From a checkpoint of a small transformer trained on Wikipedia.
Size: 12 layers, 12.7M parameters.
Architecture: RMSNorm before each block, no biases in attention or MLP, tied embeddings.
Training: a variant of Adam for these matrices, 452M tokens, 13788 steps.
MLP neurons of a small language model. Each row is named by its layer, matrix (gate and up: input weights) and neuron, and shows model dimensions 0-159. Each number is 500 + 50 x the weight over its row's rms, rounded and kept within 0 to 999. Numbers have three digits each. A neuron's up and down rows have the sign that makes its largest values positive.
A block is one neuron, or neurons of one layer that tend to fire together. Before each block is what it responds to, as a language model described it from the Wikipedia text at the highest values.

Description: Separators and field labels in infoboxes, tables and stat lists just before a number appears, e.g. Density: before a figure, table pipes, "4 ×".
L9.gate231:474467482519503539421505507454452539489495521589461453503513595559539546418510498484454420518463530511503430455517485573513527559505608568463463490469467582417491512487464502471548501451560544568463493511457529479596488495455470576596557525590555525486544585429552428569578447522523463574529493587543476531505543493510515596570491540376534531416535540467442565523485423532543408497548485505491521494490446533462381545491517446478458519465545529478452576510553541497456489525479401
L9.up231:481478509489470528533456553589646541456521507502566529523509449460472542453469493502471496411489485442391400589471579481535431549556539507479525495527467527465529533515516583521445485531499577460485475445483457431464531494609495573489563521517513416521474493475429479464442483454483542512551421471515416441528495389544551555386553519483499450501396518429523554465540449452414461502570605511527494583447480529416554450548488440553535470499578492579475506500483423500604482461543490
L9.gate307:439443507535437495541428474474523472473544513537476502449535429496566547493515449544416479473462438546449513517504454431491604520511525560502518524475441554489536518541485520474527457412509508546463617454522511442541577444542508514534468490465592535413533549453562609564638477493454557532533536508480475564542441604521509610470425513449512503458428487567456522480540482534550404498501499515558453421514454527444431532480513489550545455524530528518556512506520610508567525481456487
L9.up307:463482536490479652479379519446540486485457546586484441422430557465502532538485552476446422445521450554421498445505481383549556488430481503444496496501463450502538582483487560556483449510558488570461493425447484418492530478530439474443498465473492535443538495502552595525534454464480565478437452532547459572440556486454416537455387513461437483465339485542383493423506592508513520428522402535523491445495452560480455380523467497497599486507427458525578469551513483428546520509511602

Description: Cell separators and units right after numbers in data tables and infoboxes, e.g. the "|" after GF or turnout percentages, "million", "km".
L2.gate36:510496444569401524520414501556444478504601473554568505549654492547523531589553561520461537442518486477552547626479449428461474457406483507492503395412499451533406494547585466447497474459451504462523499497548543480503526493489500513430415553438560537498536498567508511584530526568499494545458473556539565540481577472499516510410521574617447529494539451606433587437445471571533393585469483538423542547577516532479516451453529460585478530458479507519511554484441452580487476519513491
L2.up36:451599403451519514502539457560481575477458596545499523440471512520446528554561435505560578484525492514585435485467494456498588530440491462566609415504539484513530481449515547468460514464541397468536508506563477486534511446567463509545442481524473470521473507521544565543499471434448494385514441454482495503514506459480505566465575520423502528554487501509446515570550441581427433481487490456489575499575455461503499453491487488564487504512599422549529463444507411486541428475518482
L2.gate65:486503500510486494474479490536483514419544479430529493432409488493503629473516626580452525479477522565426548502407520495556540504396427528472429564534494526648524538570484474419579523480611442522404529525493474556539528574523589561455549546427426593586505585408662458520492568460492584501543531570471514483536502466534575488480505445427522569543514562463624460511556511513423483509518495540489514448436541464495499484442470510593509521500474511472567460486477475548444449480515475
L2.up65:523563499488614499536438466372481400494512497469572486525510490624583467499555487571561525511468572546532562595521485547535584519460565484419465467483478484502512472504393612434521528484541535452442559491513460554528479405364528446516459459453519603534524504571547515499456498514515632481504475436462510431383510564514495520568486509477537406454515462527570471501504565464523485579475516487528598475538502470452457498491503447547483473436461602488626473561457484488466475450447482
L2.gate125:433526442512494463573510498483555540474480463515526543415501549624493439509480514494438511531478510609434571508547547519437491571352575500575482496449505544491501464489486535490518505488385436381534517403501450614532532430501495485545513461524489499468495534586535531589489498434488528470481546468472582492545537479477451496452447453539445507509434600561546513550497468485474450507449498424522463507532517535412371644450478478515440483564499495470581561499521496477524487491535528
L2.up125:453544499474492484515419536430477596551454463538463499469583515621508435507530462498476396552538472459521522473501614476485519489416493415578500413496575576485495488488515533520462465539509486497452538527584529473529448538488458452434547490468525515509491496494436516519451493507561530516550557452533471452391427618463481492529562559483435500570480536466456545543595472537498463529436538439557445570511465540507550476467448538493412582420467596429626545416547542512412493465480385
L2.gate141:504578481424428553544492457519478495391431434602461492474437532518456393555500547631411520523552510497454479404527445462464538582456523536449547469544512454533543422503491539539560530483545490550506535484545486540502483586578576473490461537524475472453559620467520633571511450458495505472524535482495523389491493534435406450535507465488470499474479505565494518517449551409483539499496567468426510563422454481551520478464548464381594435433600437431573475476481429540478416558483505
L2.up141:441578498485363490527419429563526534419443508531519466510447509439450471423508555595498483548463511429565491511535460545471501591504433421343478531607505502467456475478491523549502536487520508492467536497499560544475497472580492549560508563416537545424445429543546545469469461523549564490520500457535463473407516535522465464512565386506445486468540410582474375465532458416417555606435533526386470446482544486542511524425582552484494513545563404464552537502558480464499515500498511
L2.gate204:531537454583486506427409511450500470498428510509568541450495472549477477392528531543503613611474553558550582549518566499467480551511609563501534402438537617491525482524459562433450509448483442472467491498532476489482450499522534468497425410529545415501575502441434465594385505445524533463413487487528518521513489470532573642451512417474471445502582553516459566460560437489455425619483567500533488509519508515582525519492490471486548536460458484546479525508531446541582563583500516
L2.up204:356454504443444532565501504507568433471479540424493532540457512547511530469493471517543473488544529522401537488545533588533597501421543421453471514428488504483469532513489516428504504579487523440529548511560540398496527485444571524528436452504457557531576485445516594531518494510444525509507544506496571466456564531532500450434499374466500530520424524536511475576431514350518449501515488518481426550496419497461435540535518469430444361533530499486497545450571537476496411458511547
L2.gate222:429429456568513521547517530506548458464522398506562599488476484481410453487465491524486463474507523533525555541463491459410497517475473491523485517478510510467520497429575476524530484414442518562526494477524461560463434441449551553539503482466533488541459519488617474495506528486447554509525449486434547515540453531511501543458474600552472577538527414557491524428519492457511500627507445505363505447520451533527432497498588473497421486511558518620543442536487548524569486492505485
L2.up222:455458530475514433476486549515490579548568537491539451377512542488629511473481457491538445554421515509399473421467592436518436460524521435376546537441603522473558532555418463480511497528492480478523546487509427491508551508537528503514415497565475583518480568496487468369537503469585539483513423454491531441509487420554480442482519455511518608575558451476448523524426425497502551610548471535498468568492546526506535482412503467461449549514512499467502531584442566544617543450475475
L2.gate270:525475469445502489467590572506529539447440502474468462463450527564498501442489498581490457502427532527442494545534509428515573473496495473476601492451441463485503522533621350434480528527511546486547431432527514483515556637571516504534492505475452556569562511567496546471424435472458466516545459495507492456511497490540496547544403537463476467484426518520427467709493502537554523546533467458538458505456528447473551443526339472451535513398449547497534524482444535527584373584454427
L2.up270:449467499574464495510524484584480576503420516526531493438454432536558477526476560519505505505439419561494516529385559511423489476431526494424439502481497497440533485366505518471577474421526491551524385461555425446575401419468656514563490476432558462471538552474487519531528436481533588522549524559451495464520428534556609641450450437467520525499379575506554524497499416560556413445486449483538480458538482505484437555521477613437480475500489493548423444542611521535586506472471490
L2.gate408:552519445458480481503543453500409587470532553563523507448486511514534528466501506510487487464486458600495474589517548422475594434513396515512518575448522558498500463490515545515498502535428531452582546478446543526534433516575476580577521492496453472445459512526534522498431549466519473486422516452579460463458476410407477484554470454469471474458518542415450405470532465447486522414455575441538444505455512449428500531393553510546538517537609475489467588530539454530436491449518557
L2.up408:453523537477445434572505547568570537488532475511477500526504464545517558486491475507579433516563470611477464499509535458429487457486510441578500517467515525477440547523517525493487493482454499546430531393520550541574459512531410491542531523457501482509502451433460511434436449447490465545546490565437452411555401504564526508589580513433541462444516372466572664395516522507521550533470455440468521427440497493452423558551576492473454484494534467403537496476459581526517499489584462

Description: Comma after an introductory phrase at sentence start, mostly dates ("In 1844,", "In June 2026,") or "However,", "Ten days later,"; weaker on "-ing" suffixes.
L3.gate87:506484454557589467535465538442509456466497518533460474565562521529538462484481507543567503491493486628590539526406542456492460385536420571475512459476494558425470464484466477421438365428434543427581430449536498555542451461422512478519524514581533495433517544509519565554436536501525508418540560612507496492461457486490495576489497472523506471472438484548632471547623500532543464566519564433553456543483452605514588509573531464487458577352444502433513573465499503625473512551465467
L3.up87:489578545445501482462493467586447451519477574567454457517472539492564482438453530474491529449453435480487435516423609562550451524471506534517494504564487513407366415498482535534518504484529471457540517523429444523469460510522487469405494526475558551529546592565414521427457511477512416466484510450518482574456497550525520504492551467525589551593432536390539484599456492520470492452468459499543493611582373443533521452532481410473504487458413565578439509469475499452517529558490495
L3.gate163:548512507429445473564455455430472543525431441505512470544423480476544398550528558500500496451497542531429483484518448427514462516461413541467514482507518554523601596508445446601526485455528473594466463517443506476409430527553456460484520543598446479445599557467493521542463485457543526462489533522503470491502566483463447566553478483457505438611524593422562436518610495476533645447497644474470411578448534476462482479482533518513445482443521462500508532414491487482472452483440512
L3.up163:548494427443519546478494421494508523512498592473434402560441417608524484516481487483490453448387594458413478529534541499495478422428482558520461487493526610443458566524524440472512512474468451487529537537445571489459528560576448510552511505560509539491530517428476428461563493475483452592499520540355509426462494478497460433536464463504544465502466497515473465554547439504477469458465457492545424554553535510509542425578532540587575536457447571570581538526442450593482432500568550
L3.gate198:437437625544517526532545425447485582509430473459448479532507470628580504475530499475451422492482461513466475427369525485530494441409611582445469527482434482609508558567551529480534470500483481512506520541541466532488508477480488475548519533593487515455503544478512468511486553566526429532548505531530480537550491433465405538544433491534491516464515500544525543438502491555566495543470527482541448490464489537484527543472432571558461530421539463473510517443523525554446573576461562
L3.up198:487472476383557453494567507458570431475484509434549462598436521450477443592549462507516495507504462527435452386486529315520470478531435508421514525545569446570506555525476513401485497489440489453402522433485526512527401502430546552515492512511511648478458473480552503448403432461396481492590509421476518486476545486558533539448558374490490466433502509521469501488549578480547535469519504442510571467487530520480526517537436550653494575440427479509548576509487504513589453427431587
L3.gate359:486398467462551445466560491549523480493517610485435413542466450503474485431527633446500487567438488546502493362395472550490613540469537592455459469469474506455487453459436459517573471490478394500491538515511437439478514521516594509483434517606518489496531531479411466420623469487576476515500561528482519451453528531430489477507516485494574520505505535490484531573584453532583450485505530467465499526568502549533600486503481547468539508506530583538551511575535488478460499458530501
L3.up359:545452436476492495505406448480565525517459533514491488524557479444587498534482437486524516500484514612456481553499531390506452422529588453531444505575538499525581518573582461539550493482576477514494591300558480495489460469592450483558453511548527462521554476482425523464565546379506588474438582456430439543434552450534487528497510559377466500513512611463446486472462492600559471429441523491508415516520549461501496582604531470420522518539577498523602499530494482559598527528536482

Description: Table-cell pipes in sports standings (after GD or goal values), "of" in set phrases like List of, National Register of, plus scattered mid-word pieces.
L3.gate134:448538508594527491548484497466497499435485460491502522495563486486511487493443532552505472557458439506412549489548476482464498446521578468537589476500448512500510575432538537457421553512482576554620415569557552525418516451559518517531414476529559429485483475443551474606425625460441569451523368535469536462495539580622520469468432551490552499459581502467487596465515516481489471498493461460549470464562415528535421488534487492576502527545545401566530392570525517525506534491438449
L3.up134:659504496410460462543553475409527500473449532581423473540529462595479401552545484480532512483481526549655511542557491549477455481429509501575525454521540579476481432527479543513407462510501525470535420536453482526567477448578431477429487470464561395488525521443531476547447507520451501381459494455519527472444517486415502447442446474496530473544447484508519551490467564539545414528502590360563440506473508543388416586524452511519474498612430511438512481506570437504488467471469397
L3.gate236:495550476436410443430539510434516533508415508486498526524533429528477433615442584547429451466444536508469484413523477587458570530516448463568515540429485516566552590552549424509511426466489513459519532475525418514474499450544529504494550514530425500491565509415494524513501505444510518467591573492537552433549518479518494436527526476450483590473452500556570507554521551556545503480440469612560425544526562484515451566371519527493464460486467508513495493481565444499520513540575482
L3.up236:379519534530523469539467541566507535494498461425415500441427413505402611496381466496541479613637464466522508512480529438452476466512524463577498481508476506488523490416515475529589461443519485455522403467612550520488478474564492553482512479377490489497463499565543549427596454463473496548489479565507469572421431591506552512530479495446481480459490536515506614501505494583562506497530499425503515395439518444494475599413436428487390533627489470557508451477440519491542475470537449
L3.gate341:530572460472532474501516541549612444496466494535432520456500489467388519544651599492491469494491520556470526540530434526495471464532437523599491498463612566510536458582502509505480574521572533508477554526424483480440491500575487512573426423480484457534525544489476587476468436424490561417429481488530522486498494495607467460449432430521536529482559543506420521481633506472471449425503562492510442598545485504543526470493460508531498542554498472519521464479448576505479444494566437
L3.up341:443485515419561538513446521429475559531536419549468507512519502515454430348622552513489611534496532588467514562526569511478446432545480524555399437457486534545578454537502480543398535534473428465521520586495471491528470527457459480535497486488467484539451485472484482403453538507472504461451476483526515575388510480567430483502564560578591471526462521515436516561503550434632520451497444516569475499499492432462479522549510478569414491377403513460459476552570498525521406487508491
L3.gate431:528495577535479482503460418488523541490523569598546508477530508578481435473536459447469521599477454539511467473511471507510545459472601479522584494417538461511525494533549499522472537501476509422514474429463472420603553432520465556449538454554430448480508504526412474465446474421455504424459492547630397488455529561534591460506434474541535522490456552579526483438454550443483435542508540564562552514502584438405456479534465544540576492537551656505586473517526558566469561592468480
L3.up431:564473573496528544466440469495502441403413527508477479526503355543456447512554568455437546560498590431508498563578430453497482473424569480410560547583462475584510415515509503480449543481461550445546555442478584515481505465459505499416489630461465542521452540432468528601486530491509521464444482402577525546389486464524493500499520546502449538382473519574514541441509466434470493611459569586466458545473563475485445458530619413474510492501458581476532589486464581472498546483424460

Description: Commas ending sentence-opening adverbials or transitions (However, For example, In 1962, A few months later), plus the opening parenthesis after a subject name or date.
L2.gate12:574426543461472457505535450439518553458546551516514509440474387521645500412417541479531468560586438469507567539545564403467421486479515532480502526388459532595648488486577502519506555440498515492476582633524490470430502456496551525494510476476494492512469448498535421534518484463467537531532492546479478461466534594437499554493464453541492536485592576533590543526532411589439487569524574446486435548493480524525536502494560530386452473444561466498459647448555508538469448504505464
L2.up12:545444446566420501481473443474491568507457389548421461463522508487547540474487494382527489470479438557490515441550537570558498527531452467513430470545449521479561577518501416506536505517511406507462543463460443447509532553497406498373461533521521431501402554555499486530440447470474435414532432541572476506416560482496512496534451578525468528556535411538622525549531329463461487535592483516436511586548437477475488417518437451526435471586508539538559563526403479488513494541480519
L2.gate56:530540489485462490453605502543411522508516503541509453503414476521445553548476566521360482558480488483480532332420552450557507539439433580481553507427474482514486490550516470587541473506411390589429518586502587478542585569483493504432463589618476516500459527529438452428505454483554410558536520551499460492564491454475500466489540491413541470537412469480555485450501443533467555461548492521517549476539445504549563529451469483557444469521509465462499423511434467568583479423595533
L2.up56:497556479475502566454611524467475415411520410521485442468482518615520444480507549547538388524548442511536494484494463551536457465520508462423546438576413452526595446498438442510424471525412472529501452544517549504548502515495517517405531532463461435472563437503478502512473510504433483475554517519405494519467561502532409547518476463540458439441440520578519542577482512560399528542568633392527424560480498552462450578455523473419423505493442457407471606509527515506559543470521460
L2.gate103:441418520502521532496597501535428467488506520480554521568466354515555506451517553466426520474420403526532479460492485490468472485523534503509508389451450482527406513519514418544540508402542584522512529488508457472529447510472472518546519466474512430537586589465461517516483518567563488540482530595487565398477507601457511595504526486542421571589471506478473511519500501506495403461591467460575473461438453525474424522429562599436400456570475526499419494474475516548534521533452450
L2.up103:512412566402572494532444455499516461467546590502512486411448550447513493429503445530489479557576532577467534499398460461551364445539501503457513496484520399554529511426440411545542473469519542588458529473541522566547426473492454393441466571490481528586394522530538523482441437366478553516571572478637489483423531484454541462457503554516503484503577501445431434580438501444476573487447529455482471529544498523527553503497510468469541516505505502602453544508530527485551492365604600
L2.gate145:524495440498510492436481474537496512457536568484469496582489469474500417418482627475455462507410516491516541468514493521495465529563459559482471485507539564503425488545367514546501472460468525559492532449537497491412484561496528504525493528528512491384457453460528435554534448519450419487456488614489518498484555541415498469515508482532470666502551464484579525470635502402439481464530523542488441478560426558556464523445495528444511469477502475562537510470475430573499378522504520
L2.up145:477489440454474506592496502520491576531591515606532507507464507443537571459426401531469575494483463562483556530471508430489497463466525475457503500527515521557554413484499426437557579440490517463457466473460532550568395523467447543471531582403559487453500547524486401407473502431494490525500554530482397516538513482457514429512492517499542469491489504547487505496451505551469454502471503536490544549552530562439630538538475506427497509461491401578448474417553480522537496444497587
L2.gate224:540501476550487367418528527514484557511531546507447466444518485583524464425401522549460397522494431528520576447523409504475494433503510449490546492533499544544487364484521529468560425447523347487455532417454543539509520550458573467487430493576534526471511499463481499478506413494528462529480529494478421519490583591491516570535437414529474497469613506540461574470460444539511482418455500398483407528497516503563510599479459571464489538484547570553504563532558540534589507383458524
L2.up224:509536588451523531411531507583513559571555535553486457488510484567566481461517579418530525437436502465532531528495495524522535517547438458498561491587501497524628513481538492407500452548493508435484466475524531536544546502463591451426495445534572494564496485475555465480523510535552468480492459540516490539435483540576471502559356505592534455552440469506603593546552440601518519528506456405538506568476504560532554443579520432547509562540503534434510519389462568469500464543426487
L2.gate257:538394559419488526492572487520473449492540491501509415496409458549512404511533588478508410564462519483447530468521525501559498431491513527416496446454549459457522472493491531581574370469485481505516480499571464493464607505502399504589486501504528542515548527512500431426540468442525417538486400510487524521499516433481485447506560442570562582566538630441556503573547474503420413471503508483570415564457452520559558493506465544498528494451491526518531450437498549555492532391459547
L2.up257:477519434506493488479483591459458523486523551473480546470475495473473477475471622515531444526536486518503417385561533495448465541511564604508493372518531536461523534450467564595477494472483543496473484546518538427455449511466564464420461529489577524475538456495503520453570480520511472545472594557476514479415480582516424548527512413561458573521486506453491420493479484339490482448568551485431536411429440511557418569479517624476471557510529599533520502438566392508528519479514469
L2.gate337:575400519550443441552504483440486492483463498486476458460437526542563486478517479560520474423565406576567452469387504412533464480530519545530536517482558601507562613453561463525511440464543348532493432492565519503487446568492548429487466476596608484481419558537524461478534478514470520507489532563516493516495537562469528552533451425524525470504558472414450517477477468483498461473496468477517479535465583545516535503439548621529508543668492467570462545575448552559539483564427516
L2.up337:503449504563508532576550543538497474484554477444513443533530482536531507476453422562433512561469542566489452391489525480530416489379530556436486558574562593548493538535540480505492490489527457621414513542464544617502533426541506515509564515440599570530387487513554518488482438506455486467496533609498481482562475541557494481545512535558491560422502517482501466572384543511523502531486447414387531458412547490495478552455631570523515503487588475492401484444604568562560544440510547
L2.gate385:533458512559511482446545484461442569395440535518485507508396559437540523518522487538505628512525333493474506466456482556498432546460483559509561417446588485554488505478480581524499566410455415479482509492476505576377552464469521490458617515558483469424468403450529520568462449513475566483527573510565472427497551535499449513559484424473541495425541501428594511451514476478477515477478530461460547524537357531436470525516512481457564449501519457485522623428580488561468519514458512
L2.up385:543361477606509539572418487462474547495517517484485515431483528564521482448456463487564419504479527557499521469552556567532477481577509483524396541497418441582559439450529410463534438558513492537528570508457498477451472540446452556508500498534589502465513496546534517564486494504425559492477506446578417571387514500482416495505515563499464565577562615504577440482407516398569492493496508507576516476483555551511433446394464508549461499522497587490458504620614541455560485533471474

Description: Final suffix token completing a multi-token word, mostly -ed and -ing, also -al, -ile, -ment: encircled, recycling, reversal, missile.
L3.gate172:510421502490590429637438397479517548501505499533494451538627498508483496525475511459407641516502481580567488490490569565516533533458484514538503531601499520536467426533474525502554404474497479487468559436439470530518461538593468519579435441502421516501431448504524522564495511491439547487483618489587492572387453453514504511472547540459551521441564548503547540469555547497550542489545480523500509479461578374476560397522567447531489441384415441470613537510496546470372346486448451
L3.up172:490439460550503511480437489526473527455496540521435459539462582546481454404480538455528496514476444504478399513490523422521544504477516435498545460475427526438437502483498533411573457518593531587521524489380503486464569583446507541450484549498482450434455490488545465468553537529622481368459495452537498550452493458449529574432523479526451510579520570504535360503570468493434440537507575506537395526616552458510550481498423447453548521486463473553502489529571471541410566501416461
L3.gate270:460529415594530420470515462514505507408534449575533520527452498472482504572618496514518549431467554549569510533528506415477528544542502500511533481576543579501562541482498514538559480573499432502498522456540331486483451469509580450489507550482456506462479485573550490486487506504429564475507601370539530577499483445500550499456483494532449583378478612602525451525438516587446487405485487591524451546489571473475535491441524586521488543464555493475486448583521561533640574493493518
L3.up270:557451436524511443574530455526535497507478433507530526565563584465603547484475423509448474353519429472489489452478593530504519519458523401539552354584425525517472518428509483449501601517511450524456507468562502591393430452468548517547476602511529425467472503425489519445438537492550516424541490562463591523477578480512603456375570503507569505557544453558537587542514573482624479533487483513460508484397508454430509525522465474487468443477591499446597495550518614454501587471477490
L3.gate343:503441525557564405439426526515537532575558534610398475543507522505485437536502494475448548584502473465468486516477425437484438493380593567497567458553590565463411459503613461472543432371475492508556469483516473517416452568356495507475507422446543411488536528563511506515417568596482546481558517542527506539473560554568496386442526521531486434519547571482400553454446566463519418521554457561554528505577482458476555404511505462475502556486470517534587472465459563540427501444438491
L3.up343:469534405520398453474511466482543489519463467545450382528493508445493458417488594578532570511521500545505498515467524474517478431556426491500551481534555510552535609646515484582470533510534433506477582468443477502513584522545515425437474452515510520533540567631509440590541435533454468503566483516495463530400463639436546354478503595558485551503569426483577397518454413463480545523508564478516435524461560475524536488428485581552471478416425517519509487517502522557509432522484438
L3.gate385:504459533541502461580539498476533458429497541533530443600468556474542527467393556440438541523391498508573497470488437520476504526483476596507546521476537571512476483533491524458452512445484450498522538479466444526525467546476493572621485422649572537412576568526586465503549565480508602402512525547563480524480555555502535500474401495565505515555577580558490454474506456508464501591542394609526562596466518526602578451593510445569526517488475476550513506551607567509539449510506492
L3.up385:564506471500497448481513536452557588451529565409454507565456517509528573496492403448455624476525533521660473503398443444583474489628466459473544502423566454502402489476470409546392435504443499503550482517516437471478479477501458564543521496605562537479455501545499597442491499440541524416520578556521478559461489415520588474512542475572628561486529588461496418487491521547453537579513482526502543508540444480551487496534625449531504537467488452496474528526618573445426491584449525

Description: Last word-piece of a multi-token proper name, usually a person's surname that begins a sentence and is followed by a verb, e.g. Gome-z, Hans-en, Galile-o.
L9.gate5:517564485419604493487501425565508473459543505519516472455482542442516503516415606477476507455590473545471532580524406484505530514471414576428516540526503502415509477487422504519517466526479562504468548439516390488468467568441490419528458345581503518517524492496508575528560492473555476554528550481422512431452471574556430458519490502421479444528526552593429570432483560543484428484393534560475530515437502468537547605445556466527496476462570578459421578455541471545516513555500468
L9.up5:540548481457515549560511423437492500442595508524491481515420533454487506514462471363514478469526538492466455523588553468495511515485591545466523493464465596504457542486581458462507450527524500521575529408554591490490485513540456513523568470448501490506573483466569427604409516501529488419468582531571404466534483549504581469557405512521533529534514476494549648486458494548464424589434495418415487485503473423556481463482467547573463447482473434445534462508497548546509473540528500
L9.gate148:584598502469483444441469480530514464520473438512421511456442496426507539541485440431403579440540448590451447476504509414509442487500467563557467554506505480489474559522560511560536470536487516486572466492471521457456410473430419529508523484572523549347410571476561422499452416572436481564545594495555645423437462564528511460521451434508523520439591509463552537457556532473524420520411547515503516466528480520532515512390512567527387517527475526501467502582550510509527517454443503
L9.up148:548510496449516509445485469554556453508530489468475396497513527463488511493463527520499493513561539494550448458562499478499562526519472500501473501590475483397501478488497471414472523417526561621561445556582533475536508437595496482478470455447492519544531514527549470407525423561516499482570422512611552540516547556514481460381482548606469486456550428484469546585446515596503537524501510463482520436542526507497488481441540493448495445545453506556531459508507439461483531465467540

Description: Commas, and conjunction "and" right after a subject noun phrase or opening adverbial, before the main verb or clause follows, e.g. "His mother,", "Nevertheless,", "accepted and".
L9.gate66:536448466513556600547541521526503468471572446540501505539544508471449510494468569578534415423433521489493481491516520494474506534521510398463554389494531541478478586480506490493521480461532484539477468554543508550431456500519473533587506541540615495541531544551494493562539516466510385521501437525430399514475491518387554628544511585502475462528493456483576592550498459454441462466470502437468534429472452492495499519473443577435548506492523486480473518501586470553511452583538517
L9.up66:557564494418456510477434458536445460455538613440481459443536451427516456468514597509547501481575417575528399426613525535516570478568520533474343443487594389496518552566461466491531529478496433519458519529591472497475480408516496535470452485519469500538504460570483525510451422517514452495455443429576457509542514494497593542431576453545418585561447475434419416546467478518501466423506549419486559475480487601532437555470451519516547450487466518522505447493536544520490600438501557
L9.gate175:507452412484535559471504555560446489458482480450453434556520538390549428470484529485511442448548527544495426437572492491525540530442522460508431477576567446496584540478491513549563512502601533540490516574556507507488566542554511482421456508544526471586537472516539526566409418526526504567520411506653406469512491496441515559442543508520565528511447438446480525461384500461469429404438479425443480396441448464432500505453465471471530439491501559545525489547561504553501617468498434
L9.up175:427408492514445511487528441666480465427570507499543537486684503450470492439481513505466457529481460488575551477511466520509569487501506493501494469484454477505483578429542527419548506430516452606459487653487456469510542507517489550473504552440548408522544461546511458513564536469525483479377516572504417522534496508463550454425513555423522434529516500615500488540434484448481511441495466394480429497552432486534475444484552491489543515566529425561484471420550528516547501592560473

Description: Final subword piece that completes a word split into fragments, mostly proper names, places and demonyms, such as Oppenheim-er, Vick-s-burg, Fland-ers, Gome-z.
L2.gate135:431451409556586574551469438430477505424505530484440560459467517461420518493481492565500550474546485617512428438559443484534391516479479538543515413552483530513484511471424538503465495516431520499517499463540499476490419458570522523490527425474466523537439560492442544555504563517510430441408557412520407534434500480579497503514538531458502460524523523615502482524480496508472486509521454511553510521390558508458412530405471556527427477553541431435498602541452525479532548621601592
L2.up135:489497456558531476556484461423653443543506530597460520533502583482468449477546458529517496605490509508459490440542597593459512483465517490597482462501551561455495472561415560448494484537540518539509483498452540406387468538460540464469504458554474464471468530511582507559466521452504514477372474416479510459410391555535550464636509490605634533511483564501479495507476557524483440528545592443550463494494434473627535484521527531473473562433549540442549480380508495473578504544495447
L2.gate242:474497432566516530527417461549476481503463485498494539565555454543512536533487494397487507444416464548609460478432424470478523457480547492399477500564561484472518481451443565459542536501493538524536535557483439508442519397546563550511436454462400507530433534510578501398441524586498454407469555426518578480512468551634551470457432566585553446478499459497499492461518504532499377541459486401421431488483561519550440489573534434467452500582569418590591503474465540413507435466596436
L2.up242:608561519485549452461450386460513547406413447503507440558403508525483486501497448497466444505565559530513583558476514491507506481550554560455391529534491588514503502549565566543521439490519530516509485425528447487555374568526506581483632594400465508535539604509552562453522566495455498507525577437474532441392476419513504576505466508480538445428440488577455419521520501565492518435465553506553498535400523490399504506433365543489489514443518493580579421453555508532488528513525480
L2.gate250:503513533424444442507473461466481495477447448438485577425429555543542543520576416577532499486510521493505615493578465490393561460472445502493404484443501491465537494494487519460557583527565502586517474481486489517608474550498470578473610475459441496563495468528492496527442450601458529509542501369502528508383552491535515543440532487527471488418595492494486556486436476476571483504454444631462479475521555461472535470575497418431469422415562444394494540510514525433522490481553512
L2.up250:498541499585490583446610604522600517446467510449558447537453465587451528460475544614519487505484534464498461574479458472513556488451496463378620481534558481426565441537510470579491556509527513463502549505382468514474515490589570495525517452438420497488493444509463597488584496425448526401580522518576527499466449524434422469550457482495527469519546621577408453476513404528458506529459470448442462499610441486567545507469497588467496587505474481525578567492434515481685516504513428
L2.gate271:460537430569633486467533477508527548549503523467561577501600536569496561554507428493451508447479478522562525548515495624520482455546580514562475545591440606472486513544437520546554613581431569550516503430551447526471507456484560543471555537496419477610437546461526662441620539493460511358507479456484446468516478490480605484525472485523479539509514522562545501512481483502531547510429520510468498604486466458456417540489545439438533642542547534564427444422510594350573461507556498
L2.up271:425402514554478503521420554493593557554431446414521483522510532583416622516506517478554503453592535501531611584556508521475485473437551438544521427471555517481486503466573481473503559502504625524541525585533517596480432520406440546523387614420451467578527449498455477406551512561484481506552489471526555480427459572552453452514511535551510434476502480556430482573503507529599494549472434522485461455460457493482469559495493548478487542587505531438577481472473542549429504557501453
L2.gate323:524514503544498493541484522522518543478478446445543556487485476556497453488527503502528411488474473445441522478543405428415541534393546526460479487551527475520442485545531560434569465566455586447589543521468432551435499357441464538437425565465508530537532509387455429589450527541523503603503493500444464528497530530529530510436508513446440536397405523418589468548600491482552391608494556505465556439418564488541448559459563501469406534466584467446474490546496513480539497492479344
L2.up323:446395515603422456457581528487510587485467486496490537476477526411464517424478485501592438501522416488501398436516562578534497488533501504409560500452504469505552558518439434496510446517545485578542499521461463479496491530549498477523561477482480423507548517523509599526439510529463481543456490531558503444603520485477369424570432468492487474512554537539543525494519559503432602528592463454482460496607485455487466388461471450502427518565543535417462593398468479580499468503569610
L2.gate383:570416498491524452607470458339523480538577530481527557516472409539466573462597536474505527426517593524522527503517491506442545492494452517615566512457523404523490470480513484539460528492542503471530526414479546507425493507515485516489488554492450523521484532542427470460534541563506520462505488431522523479425525557502534532487449520562532470512531552525586457512433485471538453540551391494408487487475527516505491491549578505528571503513533383502518526502486563447526523493467513
L2.up383:515487547513548529468432431456590482564459407458448524545401476542515516512472467451503457513579526467466442573540470534493482509452488472530476483476497493550518507529574519490504477454541505553470473442489521455530567501475476563496448540406474473566495463517509575451464580450513589439497480489471499468437443473531438436456503583473513483550543569543542631483490536505482499488497506551490465570448585431427449530485545542561484553536442429428566532397414516549426441424511438
L2.gate421:439521554598484459571459512489470428454398560541463547498439357493480500451442475427475540609542464515552480533498511517405418553445543572530528530547573548559508549529509493575494420492461550566450542556541430471449497563459545460436509579563496411499454497411570531546494537556508481405452512498548458451535543475518558447495521441510537520460641431418484504387614472500447468501487480507473549441563385430571525373452461489527541491526580456536466500486499502563491450526584509
L2.up421:517507445558448426461440539456516516534537532457474570463580512552533638380501431419480565471432532466422484519459560504486620528519472567476385562503499554521485467571404461495518494575515506528508527408411484524521431520492511502501514537577531490556503592466514508453555557558459546508579482469558507552541486449534461545551558554478544518482478477495436441511435446536430511503520511530503522454577521516537477549507514463393467474482588392495431383540513463505457523360559555
L2.gate447:502523466523525542522559388502553491531473493572552575534516471496556558498481441576521581451501490518530462397392489482476503438548554528509566455443516624485412563542468536588504454398413463540443436433442524399529425539553508450493497556546414582481497470533537433540647531557456524581441533464491480463500481476492443577451563530561487528455488557485454490469499620593408372465469485520501589514433451415510434525474409558459491571557618510559542531487476559484489478420596519
L2.up447:504446508579584432576541516543520479489468511449485584526491461462551565507453466521462533408581506535499487522547450473478428541464523430539416480506440575457492453448592518523473406451455454482459602404567419558426434448443529471523447560482482464543558495513555462457469453455542469486484569481400504464474426545588544541537569503431448506440547509519552610468597541482511513545487514467508601442460525479546649587488466576499501516508570516491527495478543507564518471562482533